From a checkpoint of a small transformer trained on Wikipedia.
Size: MLP 768 GELU, vocabulary 2275.
Training: a variant of Adam for these matrices, 217M tokens.
MLP neurons of a small language model. Each row is named by its layer, matrix (up: input weights) and neuron, and shows model dimensions 96-159. Each number is 128 + 24 x the weight over its row's rms, rounded and kept within 0 to 255.
After each neuron's rows, "fires after" lists the tokens most often just before its 100 highest values on Wikipedia text that the model never trained on.

L5.up459 [120 103 129  95 151  96 129 130 200 102 110 115 110 144 119 166 119 132 128 124 127 125 134 117 114 129 131 123 124 129  93 130 140 100 152 160 143 118  80 137 163 155 108 137 149 155 147 118 123 139 151 100 147  92 154 156 206  84 123  69 150 128 138 101]
fires after: " ", " f", " ("

L11.up25 [134 124 149 115 107 111 120  96 156 104 132 103 155  85 137 139 134 165 144 127 130 128  96 144  64 119 160 139 148 120 149 137 139 105 139 119 144 125 126 127 146 137  88 192 139 144 114 110 149 149 129 160 150  80 129 158 149 140 110 170 117 115 122  79]
fires after: " T", " t", " c", " C", " in"

L6.up393 [114 106 128 122 110 115 164 122 129 101  84 166 105 138 149 115 143 118 167 179 119 131 146 112 120 136 143 132 127  98 145 128 119 129 136 142 128 126 116 147 119 137 143 164 148 160 119 116 120  93 170  68 135 145 143 139  92 147  99 108 124  68 118 168]
fires after: " J", "J", " Rich", " Ed"

L12.up95 [113 121 162  86 139 123 132 101 139 139  84 118 104 127 162 144 134 116 137 157 141 128  95  98  98 130 121 112 130 101 107  77 120 125 172 136  96  95 112 134 142 116 155 136 133  75 143 104 117 100 165  89  98 118 123 102 145 147 132 108 101 113 123 120]
fires after: " F", "f", " f", "u", "on", " comm"

L12.up538 [105 142 123 152 150 145 152 170 163 165  99 119 157 163 165 125  93 102 119 168  94 112 128 129 125 115 117 109 103 134  95 135 131 105 192 137 140 164 148 140 117 132 100 117 138 123 116 172 149  90 124 101 129  81 116 117 139 160 170  83 144 107 121 111]
fires after: " D", " d", "d", " \"", "er"

L10.up183 [147 130 121 118 132  80 153 103 127 115 122 110 133  83 129 132 120 133 111 135 114 133  76 122  97 140 161 129 163  72 131 158 151  90 165 182 133 149 128 132 158 127 128 149 164 157  94 126 102 139  92 114 140 124 147 144 136 154 128 112 138 138 173 112]
fires after: " ", "%"

L10.up340 [108 114 119 108 131  94 147 152 179 130  99  95 168 153 140 130 173 147  72 156 116 127 108 121 124 149 142 132 127  76 136 130 134  88 127 154 162 143 117 129 112 112 147 121 154 146 102 170 116 127 132 120 105 116 126 127 148 106 106  98 114 112 147 124]
fires after: ".", " |", "==\n", ".\n\n"

L9.up590 [114 135 114 138 130 111 172  95 163  84  93 170 146 131 149 122 167 131 114 135 127  88 117 142 155 125 186 146 124 113 165 129 119 134 147 160 147 100 138 133 169 127 147 151 140 104 128 175 122 171  99  86 103 177 145 135 125 111 116 147 108  89 139 136]
fires after: ".", " is", " was", " were", " O", " "

L10.up471 [105 118 171 133 139 129 123 121 151 113 128 144 172 127 156 126 151 116  77 111 103 129 117  89 105  95 152 118 145 129 122 126 121  77 156 166  83 116 151 176 144 177 101 126 126 131  98 179 119  93 105 109 126  78  88 109 137 134 129 122 164 127 120 126]
fires after: " in", " to", " D", "et", "ed", " T"

L10.up322 [129  85 113 141 129 108 138 111 116 163 153 142 131 120 122 114 139 118 145 153  88  79 145 168 130 159 105 127 185 106 161 158  81 123 103 128 159 134 104 123 189 111 123  99 145 146 131 117 101 101 165 114 119 132 154 146 112  91 131 179 140 144 155 149]
fires after: " B", " b", "b", " s", " sur"

L10.up365 [144 115 129 130 116 113 171 137 133 124 152  83 163 168 124 162 158 106 152 122 119 125 117 170  96 101 158 126 112 135 131 152 114 124 185 129 164 119 118 195 154 153 104 162 130  99 118 178 148 134 127 130 136 145 141 130 148 138 116 117 128 150 132 125]
fires after: " N", " I", "N", " n"

L11.up296 [151 113 109 128 155 117 131 105 114 155 108 101 131 117 152 101 138 173 162 149 142 135 112 171  98  85 165 123 171 132 138 158  80  84 126  97 120 154  93 128 143 151 184 121 144 133  57 134 158 101 105 162  93  99 158 158 112 108 139 167 142 131 113 152]
fires after: " p", "200", " ind", "20", " P", " V"

L13.up676 [139 103 104 128 136 126 145 106 149 119 112 109 154 142 147 106 157 174 139 161 173 153 164 184 141 171  99 141 106 119 123 118 141 123 177 186 130  96 113 124 150 134 135 129 120 147  95 141 103  91 140 129 118 124  97 115 146  94 100 127 132 108 142 143]
fires after: " f", " F", " re", "F", " Re"

L10.up602 [103 160 115 103 132 146 107 131 114 147 130 143 159  69 144 160 137 139 143 138  95 140  68 158 138 107 116 149 130 148  93 107 108 114 149 148 150 136 116 147 137 123 121 146 127 147  86 142 146 112 111  99 130 114 129 132 132 133 116  94 106 159 114  94]
fires after: " the", "-", " a", " N", " |", "\n\n"

L4.up388 [153 115 108 106 160 113 140  90 121 148 118 115 123 110 159 168 121 135 133 170 108  88  98 100  97 109  77  95 139 114 127 107 115 110 154 117 142 136 108 156 116 152 106 126 152 112 136 177 103  95 136 103 130 174 132 147 144 140  79  92 117 114 149 113]
fires after: " ", "–", "201", "197", "195", "198"

L10.up384 [122 124 112 106 164  75 136 106 164 111 126 127 159  70 137 142 133 140  86 135 107 155 114 140  94 117 146 113  93  97 149 172 123 112 137 163 130 138 144 132 175  95 118 130 151 155 116 128 136 122  87  96 161 110 137  74 153 127 116 137 142 117 171 167]
fires after: " K", " ", " S", "T", " P", " M"

L5.up180 [154 116 149  88 126  59 126 123 137  98 118  76 158 107 120 150 167 120 143 149 114 149 117 141 138 151 124 129 141 136 138 147 121 131 137 139 126 123 123 139 111 119 134 121 160 127 119  95 114  95  90 106 139 128 134 164 100 136 160 109 131  81 142 153]
fires after: " W", " L", " Ch", " D", " V", " B"

L12.up39 [110  99 127 127 110 102 146  84 149 106 172  72 172 114 155 144 163 126 108 131 124 120 150 177 136 151 168 125 110 101 131 123 110  85 162 170 150 118 140 121 148 148  98 142 130 146  63 119 104 124 106 126 120 107  87 113  99  94 123  58 144 138 117 103]
fires after: " ", " f", " and", " imp", " into"

L6.up215 [112  82 146 130  86  62 145 123 123  75 137 109 156 127 143 118 147 145 148 162 128 116 107 171 144 119 148  99 130 138 116 122 132 160 126 186 134 134 140 131 148 148 147 122 116 175 124  84 136 116 148 140 133 153 126 116 115 127 125 133 155  78 136 148]
fires after: " s", " S", "S", " J", " K", " W"

L12.up369 [103 121 136 118  92 148 172 119 152 145 108 111 168 134 180 122 138 105  92 157 137 110 122 129 142 158 141 149 129 104 119 152 105 114 144 163  92 130 122 118 123 147 136 173 129 126 124  73 144 128 141 109 132 141 115  96 100 105 105 143  79 129 105 144]
fires after: " Fran", " J", "-", " S", " R"

L5.up366 [124  94 143  78 149 100 144 123 155  88  97 105 162 115 123 147 113 105 169 167 116 163 105 155 143 129 159 150 140 143 112 160 149 130 110 183 144 111 110 124 136 139 151 142 131 157 139 129 111 119 131 127 132 123 119 139 121 118  70 102 169  61 112 134]
fires after: " L", " W", " D", " H", " Q", " d"

L12.up765 [128  75 150 122 121  84 105 150 149 104 142 113 138 151  97 158 147 114 133 127  78 149 122 193 143 111 143 149 129 150 118 104 130 164 143 126 145 124  94 169 121 137 119 129 145 160  99 128 116 104 140 129 126 107 156 112 161 103 131 124 124 122 153 106]
fires after: " ", " M", " m", " c", " a", " the"

L5.up254 [ 89 156 121 120 115 142 126 137 110 106 139 106 137 146 126 126 101 119 124 106 105 164 102 120 135 123 150 144 120 138 169 145  89 139 111 146 125 112 138 101 129 110 176 143 144 149 148 110 166 131 144 121 149 176 140 149 121 111 151 129  95  80 127 174]
fires after: "S", " S", "A", " U", "U", " O"

L12.up380 [136 135 135 102 139 114 137 124 152 109  99 139 110 100 142 136 134 133 165 125 163 144 101 155  72 109  97  81 132 127 120 101 128 156 167 152  97 122 119 120 157 141 143 105 151 119 159 116 125 133 120  99 139 152 104 113 130 126  90 108 104  71 161 156]
fires after: " ", "o", " f", "uff", "f"

L6.up351 [127  91 100 119 139 133 143 146  88 125 123 111 144 101 166 163 137 127 126 102 108  93 127 138 110 133 122 135 151 147 110 139  79 112 102 176 160 128 131 191 132 125 120 129 114 124  98 152 136  80 172  90 156 120 145 147 105 116 124  93 131  74 157 112]
fires after: " B", " H", " G", " A", " |", "ish"

L10.up240 [132 160  81 127 124 145 154 105 186 125 104 136 116 156 112 148  97 132 157 118 157 125 113 127 125 142 130 116 118 108 113 116 114 137 150 160 133 108 105 132 154 135 144 100 131  98 121 125  72 114 138 122 102 134  96 115 108  89 118 122 132 119 126 110]
fires after: " re", " Re", " un", "ly", " Total"

L12.up626 [127 149  80 124 113 106 141 107 137 127 127 125 168 150 137 163 132 184 134 144 132 148 109 133 148  89 110  81 133 108 137 149 140 125 109 156 172  87 118 137 173 121 115 133 141 154 103 116 138 159 135 169 132  75  85 147 138 122  77 136 120 148 120  99]
fires after: " c", "-", " C", " sy", "C"

L13.up359 [103 138 108 121 152  66 109 108 133 135 135  90 115 136 109 165 153 137 143 119 121  98  92 127 112  71 130 126 143 112 133 107 159  79 139 157 109 164 154 135 134 179 135 121 166 161 142 123 104 111 144 100 143 129 133 127 138 126 115  64 169 141 155 137]
fires after: " ", " a", " |"

L11.up464 [165 118 126 117 102  94 149  98 122 135  82 138 134 123 126 126 139 135 177 166 123 154 102 127  90 144 115 121 126 144 159 120 117 116 153 142 125 119  74  65 124 101 131 146 113 130  99  83 142 137 155 120 126 127 135 116 124 126 123 130  73 123 132 112]
fires after: " M", " m", " v", "M", "em"

L6.up445 [110 142 104 118 121 104 138 142 163  86  88 101 148 151 132 163 161 134  99 186 116  97 101 148 134 145 140 162 137 134 115 100 147  91 181 139 146 131 122 151 110  87 112 111 158 173 122 125 119 116 105 110 140 104 124 124 109  82  95 122  86 125 104 115]
fires after: " ", " (", " |", " \"", "\n"

L4.up496 [151 138  75  92 120 135 145  87 117 100  84 147 127 122 151 187 160 151 112 141 115 102 108 141 132 104 107 115 139 132 120 107 121 126 159 135 156 139 105 151 119 125 123 126 183 114 137 145 124 143 151 107 118 117 149 126 120 142  78  79  88 129 149 111]
fires after: " ", "–", " (", "202"

L11.up508 [132 138 109  98 117 134 167 106 120 105 123 121 121 122 134 170 189  71 151 142  96 136  86 123 114 115 136 158 130 125 107 121 104 117 152 159 160 161 167 110 191 136 181 174 153 167 107 159 164 139 113  89 144 101 111 166 155 122 111 136 124  99 120 138]
fires after: "A", "S", " S", " A", "-", "P"

L9.up236 [151 174  85 154 106 163 170 146 186 104  82 172 135 122 129 143 131 122  81 164 125 125 118 141 123 111 100 122 131  91 136 119 131  96 132 131 126 100 162 133 106 109 120 126 155 163 140 134 143 144 114 115 185 122 127 152 108  97 117 111 130  65 155 150]
fires after: "S", " S", "\\", " (", " there", " There"

L11.up139 [125 126 102 139 129 136 163 143 104  92 125  91 160 119 152 117 105 130 122 127 128 157  97 131 174 139 144 149 154  91 153 136  85 150 131 131 139 146 110  85 125 143 204 137 141 130 118 138 106 108  97 151 135  74 140 114 135 102 132 112 106 139 141 144]
fires after: " s", "S", "\\", "P", "us", " S"

L10.up128 [139 152 129 126 108  87 110 158 116 107 115 161 117 148 159 140 180  95 141  95 118 120 101 119 125 137  85 183 100 137 113 120 127 115 160 160 119 133 157 159 162 157 119 150 120 163 154 175 138 105 142 105 142  87 107 136 189  86 145 109 106 110 127 142]
fires after: " a", " A", " S", "A", " (", " one"

L12.up211 [150 131 126 110 114 119 100  96 143 119 171 122 171  95 126 147 161 156 145 111  96 124  91 164 158  99 154 112 152 108 142 140 123 122 104 110 118 170 138 156 128 125 143 116 149 130 130 140 163 104 148 114 116  86 156 161  97 128 112 132 147 155 136 106]
fires after: " s", " S", "ac", " Mar"

L13.up56 [109 130 154 156 112 158 143 139 162 127 144  88 158 129 142 134  89 146 115 102 137 106 104 153 123 179 144 122 167 137 116 135 137 118 135 130 102 134 149 146 164 144 121 152 163 129  88 136 122 114 120 135 102  84 113 156 170 127 102  84 172 140 102 129]
fires after: " d", " D", " in", " Con", " con"

L11.up329 [101 103 102 178 107 141 150 126 165 137 160  99 145 130 140 116 183  93 120  96 108 114 128 158 103 105 158 174 134 103 160 117 102 124 137 154 147 118 128 144 169 119 139 145 171  97 106 189 105 138  97 111 121 139 106 126 129 120 115 116 111 139 108  93]
fires after: "I", "C", "N", " N", "G", "D"

L5.up444 [ 94  97 129 108 129  61 154 122 111 123 137 110 151 117 155 143 130 133 131 146 132 143  95 148 157 148 135 153  93 125 111 132 143 119 143 172 121 142 137 119 120 129 172 114 132 147  84 149 141 120 127 110 138 119 119 104 125 120 130  99 106  76 173 137]
fires after: " M", " s", " L", " S", "S", "-s"

L10.up404 [114 113 120 140 148 121  94 147 116 115 163 112  86 132 160 102 123 133 178 131 121 145  68 173 105  97 132 116 127 119  90  71 134 167 137 116 163 133 127 124 137 167 174 123 158 147 102 126 126 128 126 118 148 146 104 119 165 100 140  70 137 145 112 122]
fires after: " the", " The", "The"

L13.up431 [102  83  98 143 153 153 123 155 169 140 104 116 184 136 135 120 133 139 145 113  98 133 144 131  89 180  97 107 128 114 117 103 133 141 113 157 144 128 146 149 141 149 144 106 171 166  83 111  98 114  95 117 143 142 145 156 179 105 117 108 116 138 131 108]
fires after: " C", " G", " c", "C", "G", " Hol"

L10.up130 [134 142 119 107 135 155 146 135 124  99 173 129 150 109 132 161 129  79 131 149 100 118  64 153 131 126 140 138 139  97  74 113 131 149 154 119 160 125 146 159 117 124 155 155 132  93  97 112 140 127 171  80 118 118 118 100 126 117 165 101 125 128 124 115]
fires after: " the", " a", " The", "The", " an"

L5.up765 [118 158 145  96  85  78 132  99 110 144  93 120 143 158 138 125 173 127 117 167 124 147 106 122 120 123 111 136 167 141 146 125 107 136  96 154 109 118 122 134 144 126 109 149 130 156  82 137 142 146 164 102 119 126 151 143 127  88 134  78 115  61 137 157]
fires after: " W", " K", " Sw", " H", " J"

L10.up44 [130 149 140 164 111  73 172 138 157 138 114 132 154 138 122 123 131 101  73 152  78 146 121 143  96 120 140 128 121 151  75 102 116  83 124 133 167 137 190 178 120 113 125 132 149 139 144 197 140 143 151 118 151 119 130 125 155 118  93 103 122 149 127 153]
fires after: " d", " G", " g", "g", " D"

L6.up30 [119 130 142 163 129 130 166 114 158 118  82  92 153 113 124 156 152 114 131 118 132 147 121 153 100 107 119 157 170 129 152 127 154 140 124 105 121 122 123 164 165 164 156 114 141 153 102 124 159 118  74 110 127  93 128 167  92  86 140 178 165 163 111 109]
fires after: " V", " C", "C", " v", " P", " c"

L5.up339 [102  73 149 122 125 111 126 133 116  93 114 105 131 122 124 130 138 122 125 181 130 158 110 110 121 128 140 145 151 121 159 168 168 106 178 169 146 120 129 141 110 107 132 103 158 115 130  89 139 124 142 123 132  98 162 134 115 112 124 121 129  58 107 148]
fires after: " W", " L", " H", "W", " Ch"

L10.up650 [141 136 102  89 132 107 154 112 119 120 110 110 122 147 135 134 125 135 139 121 103 155 126 134 121 121  95 129 107 128 137 104 136  91 156 153 167 121 128 111 138 130 104 154 155 116  68 128 124 135 145  73 135 150 155 161 107 119 136 136 103  82 166 128]
fires after: " ", " F", " born", " f", " M"

L12.up527 [117  99 109  91 139 133 108 138 131 112 134 139 162 131 133 158 113  65 158 135 113 117 123 138  89 107  90 166  85 146 131 115 133 115 115 140 124 117 162 131 128 158 183 157 152 106 146 142 172 132 115 100 142  91 143 103 148 131 146 146 107  99 164 137]
fires after: " I", "y", " A", " O", "A"

L10.up95 [145 137 110 126 102  94 138 143 101 122  99 116 116  98 152 120 139 123 137 140  67 113 118 151 126 108 146 109 176 150 156 143 119 111 148 141 151 105 150 151 170 123 149 148 146 174  80  74 171 166 142 120 126 110 104 141 111 135 108 119 119  91 114 108]
fires after: " K", " T", " t", " St", "K", " W"

L6.up704 [154 194 147 126 142 135 123 105 162  77 121 166 150 174 130 148 113  98 178 143 124 125 112 122 136 120 119 126 112 180 147  85 155 100 149 152 162 119 129 138 128  86 126 118 108 146 143  98  91  99 145 102 116 138 141 114 154 147 126 102 130  86  93 119]
fires after: " (", " re", " \"", " "

L11.up513 [ 98 104  82 131 106 141 158 130 164 108 137 137 141 143 120  93 166 112 118 141 100 150 146 151 132 139 130 115 135 121 117 115 129  86 147 139 168 107 146 150 103 152 140 129 171 165 165 173 130 177 124 152 113 144 172 141 125  89 142 110 107 112 132  88]
fires after: " g", " G", "g", " sc", "_{"

L13.up691 [157 111 141 119 118  98 159 136 123 152 151  79 151 123 120  88 162 162 104 136 131 126 118 147 127 104 128 154 131 107  95 113 131  98 146 158 162 158 106 107 169 169 113 108 125 200  93 143 100 131 107 155 107 103 148 168 126 165 152 100 127  85 114 127]
fires after: " p", " T", " P", " ", " t", " K"

L13.up292 [ 97 117 148 188 116 160 115 100 165 117 143 123 135 154 160 140 164 146 120 168 116 139  90 132  86 138 117 143 127  84 134 115 142  94 153 137 139 107  84 179 110 125 130 120 137 156  80 143  96 123 126 110 119  98 110 143 109 138  96  91 122 124 127  91]
fires after: " |", " (", ";", ",", "-", ".\n\n"

L9.up54 [128 146 117 124 134 127 151 164 151 109 115 118 111  87 103 129 135 109 117 154 102 156 131 148 144 103 113 136 119  92  86 116 118 123 182 179 132 123 135 149 162  99 143 111 143 116 132 126  94 148 126 114 150  89 134 146 131  94 131 106 109 144 117 135]
fires after: "|", "T", "\n", ".", "S", " The"

L13.up30 [128 132 162 109  81 122 128  98 142 152 174  71 137 149 181  98 160 152 103 140 125  84 127 156 109 129 113 127 165 107 136 130 152 109 184 141 140 137 115 171 125 136 142 134 148 174  86  92 118  83 159 136 133 168 137 113 113 100 142 125 104 140 164 146]
fires after: " ", " |", "|", " J", "J", "-"

L12.up171 [154 128 168 136 125 143 109  78 134 117 120 133 143 132 126 158 125 165 180 129 139 145 125 147  95 168 118 134 134 117 120 154 126 100 137 127 169 147 126 108 137 110 138 112 115 137  61 121 125  85 144 117 141 123 137 112 147 141 132 114 120 148 165 129]
fires after: " ", " U", " V", "ol", "b", " v"

L13.up58 [115 175 138 169 127  84 132  98 183 123 134 101 142 130 122 114 169 117 111 171  71 113 155 161 111  80 132 125 128 137 124  96 122 133 163 126  93 156 143 128 141 137 107 132 140 123 105 158  92 111 110 143 128 125 144 146 106 115 113 141  86 137  95 126]
fires after: " con", " d", " to", " D", " In"

L13.up466 [140 120 125 121 142  85 167  96 143 133 159 101 120  98  99 156 166 156 119 144 148 105 113 137  55 147 107 114 147 123 117 152 109 149 126 108 115 113  82 114 145 136 146 133 142 169  68 122 128 131 135 150 167  71 123 168 128 122 104 140  95 125 146 101]
fires after: "ap", " P", " p", "p", " T"

L11.up323 [170 177  70 136 125  60 144 127 157 115 133 128 120 181 105 199 115 106 136 134  81 132 110 146 144 167 144 114 134 155 120  95 128 102 147 183 135  90 131 128 107 144 170 101 130 111 161 147 118 118 106 122 129 146 106 137 141  86 111 114 114  78 120  92]
fires after: " \"", "[", "(", " ear", " o", " ("

L9.up707 [125 127 107 105 137  62 137  90 102 117  97 102 121 150 140 148 147 147 147 124 125 116 107 163 115 106 168 131 166 142 141 121 150 112 148 165 122 141 124 192 177 153 114 139 124 133  79 136  95 102 147 120 142 144 144 147 122 116 119 116 136 134 108 132]
fires after: " ", " (", " w", " they"

L10.up688 [155 127 118 125  69 128 130 141 124  71 120 138 131 128 167 148 144  72  89 130 103 136 108 124 141 101 116 172 153 117  88 160 137 168 132 137 114 107  94 142 117 109 117 116 130 135 144 129 123 114 131 164 101 114  75 122 155  87 122  97  90 113 108 125]
fires after: " D", " d", " under", " wh", " G"

L12.up446 [122  72  76 149 151 130 137 120 145 148 119 118 162 106 163 160 128 127 139 126 119 101 150 161  90 117  78 140 152 123 140 124 113 136 146 145 162 132 174 166  98 134 141 129 144 128 126 130 129 112 107 108 153  99 102 118 131 110  89 123 122 146 112 111]
fires after: " C", " A", "A", " c", "C", " H"

L10.up615 [106 109  59 147 122 129 158 133 148 158 171 113 156 127 138 148 142  94  93 122  99 124  84 199 108 136  94 150 113 131 158 124 112 131  98 143 158 128 137 154 142 172 128 125 154 152 156 173 155 154  94 132 163 126 133 142 132  99 133 126 124 143 135  96]
fires after: "ag", "C", "A", " Mag", "c", "-c"

L12.up96 [155 125 134 121 150  93 105 148 107  96 117 126 129 131 117 156 137 121 103 124 116 143 107 121 139 105 112 156 107 124 132 108 151  92 127 152 103 167  89 106 145 167 128 100 137 154  95 110 118  57  88 102 146 134 164 167 131 112 122 126 145 112 178 128]
fires after: " ", ")\n", " the", " f"

L5.up89 [149 162 116 146 114 140 123 133 145 111 172 152 141 115 144 152 127 124 135 142 129 108  95 180 115 116 123  75 141 148 159 153 134 124 133 128 150 140 127 115 117 121 146 101 154 129 165 157 156 169 120 126 136 108 154 119 117  80 108 155 151 120 152 142]
fires after: " s", " S", "S", "iss"

L5.up761 [184 136 163 145  98  97 149 130 169 140 169 112 119 130 111 145 114 117 132 175 128 110  85 140 118 123 111 137 123 139 169 140 122 122 133 131 159 106 149 124 126 157 170 135 127 167 156 115 132 127 138 101 131 121 110 126 136 128 113 129 177  69 100 107]
fires after: " s", " S", " Ab", " sub", "om"

L10.up312 [138 144  86 138 120  69 116  87 161 157 101 169 151 124 136 119 158 146 118 155 138 132  95 126 132  96 117 104 119 124 155 135 140 100 139 172 141 122 119  86 148 132 105 111 140 165 147  72 130 113 159 143 140 119 171 107 190 131 122 111  89 138 151 129]
fires after: " m", "em", " No", " S", " cons", "M"

L13.up155 [125  95 122 113 134 116 125 133 141  88 175 133 127  91 177 124 176 120 192 155 130 106 115 144  66 141 101 142 145 131 107 117 118 108 113  85 121 121 156 143 114 125 121 118 156 126 147  97 145 130 158 111 109 134  94 146 115 128 118  59 116 131 110 126]
fires after: " the", " an", " The"

L9.up518 [164 138 106 133 121 109 178 138 110 163 151 115 114  85 147 134 132 134 146 114 119 125  85 100 121 138 129 157 167 137 138 149  98 122 137 147 166 130 159 129 131 121 191 138 156 177 151 147 145 124 143 122 104 114 152 141 161 105 102 124 132 101 124 153]
fires after: " S", "S", " Sh", " K", "17"

L10.up476 [165 157  99 116 128  86 118  88 154 137 175 114 132  89 171  82 114 143 108 120 119  91 130 173 130 207  92 105 208 110  92 128  91 127  94 129 141 101 102 148 162 126 160  97 106 174 112 118 101 127 129 142 114 134 133 173 147 101  93 112 118 100 122 122]
fires after: " b", " go", "qu", " t", "att", "b"

L11.up360 [151 162 101 148 107 147 143 101 154 130 114 156 126 198 128 144 107 136 122 166 111 154 143 134 159 114 106 142 137 116  95 143 122 146 176 143 146 113  95 159 156 129 153 100 136 105 124 138 138  99 113 110 108  93 133 149 110 127  97 112 112 105 102 123]
fires after: " con", " re", "\\", " un", " dis"

L13.up664 [125 115 135 134 133 156 134 128 133  95 113 113 156 151  89 152 140 137 106 105 127 146  88 143  40 141 141 114 127 113 119 137 101  94 164 122 136 159 130 153 108 106 153 118 156 131  81 154 116 101 144  88  90 118 131 109 119 130 149  91 136 119 115 113]
fires after: " ", " N", " V"

L13.up754 [103 126 162 103 113 123 107  92 174 117  92 106 127 135 149 141 125 128 151 140 106 124 135 151 141 149 133 146 127 140 106 172 104 123 128 139 133  90 118 144 177 145 118 177 125 116 117 112 151 140 196 124 121  91 148 115 120 107  82 127 160 127 122 144]
fires after: " in", " de", "D", " D", " d", " S"

L5.up743 [136 101 166 142 160 153 131 114 158 105 132  87 122 139 143 134 156 176 152 152 118 119 132 144 131 141 153 132 127 160 160 107 153 129 142 132 146 115 141 140 114 127 171 124 153 160 110 113 124 164  81 152 120 139 134 127 101 112 125 145 138 143 119 120]
fires after: " V", " comp", " p", " P", " v"

L5.up456 [141 140 104 171 146  84 118 136 152  72 127  66 145 105 113 124 116 123 143 111 117 170 131 165 142 142 103  93 161 113 112 121 155 108 169 144 141 101 112 147 180 127 123  93 126 173 123 143 101  97  96 114 113  77 138 163 137 121 110  98 140 114 134 151]
fires after: " t", " b", " r", " l", " c"

L5.up305 [100 117 138 110 136 114 140 134 174  99  76  87 149 121 149 105 142 140 137 161 134 135 127 146 146  99 119 119 106 156 142 112 120 155 126 124 125 120 160 114 118 144 150 154 156 171 123  99 115 141 124 137 135 118  78 125 121 132 181 153 119 129 121 147]
fires after: " P", "P", " O", " C", " p"

L5.up193 [126 123  89  98 104 141 124 130 153 126 115 128 161 144 129 155 177 132 143 118 130 173  76 119 112 144 144 119 101 160 152 133 126 121 113 143 148 134 158 152 138 129 180 164 155 141 146 118 149 106 156 125 135  95 113 150 103 152 124 107 160  86 134 141]
fires after: "S", ".S", " S", "L", "W", "A"

L2.up425 [135 134 139 112 171 152 125 136 120 133 113 119 107 152 114 157 116 115 109 146 129 100  99 125  81  97 103 119 166 141 109  70 114 143 143 124 137 133  99 144 128 130 134 113 130 143 124 131 111 113 147  87 129 150 165 123 131 128 125  78 178 126 183 129]
fires after: " ", "–", "a"

L9.up689 [129 110 132 137 123 148 114 137 133  66 137 173 142 135 128 132 120 120 130 140 134 107 106 143 125 120 156 130  72  93 149 100 139  86 167 148 142 135 143 175 146 142 124 146 133 106 108 228 106  92 118 137 111 131 113  79 133 126 120 101 137 106 120 146]
fires after: " is", " \"", " ac", " was", " not", " s"

L9.up487 [112 151 103 100 114 142 148 137 142 110 123 142 139 164 118 155 138 109 107 156 113 144 131 141 120 150 117 123 139 102 156 115 143 116 157 194 137 125 143 119 115 152 184 132 159 144 111 141 117 103  88  98 142 137 119 147 156 113  83 124 128 114  93 126]
fires after: " (", " \"", "-", ".", " un", " was"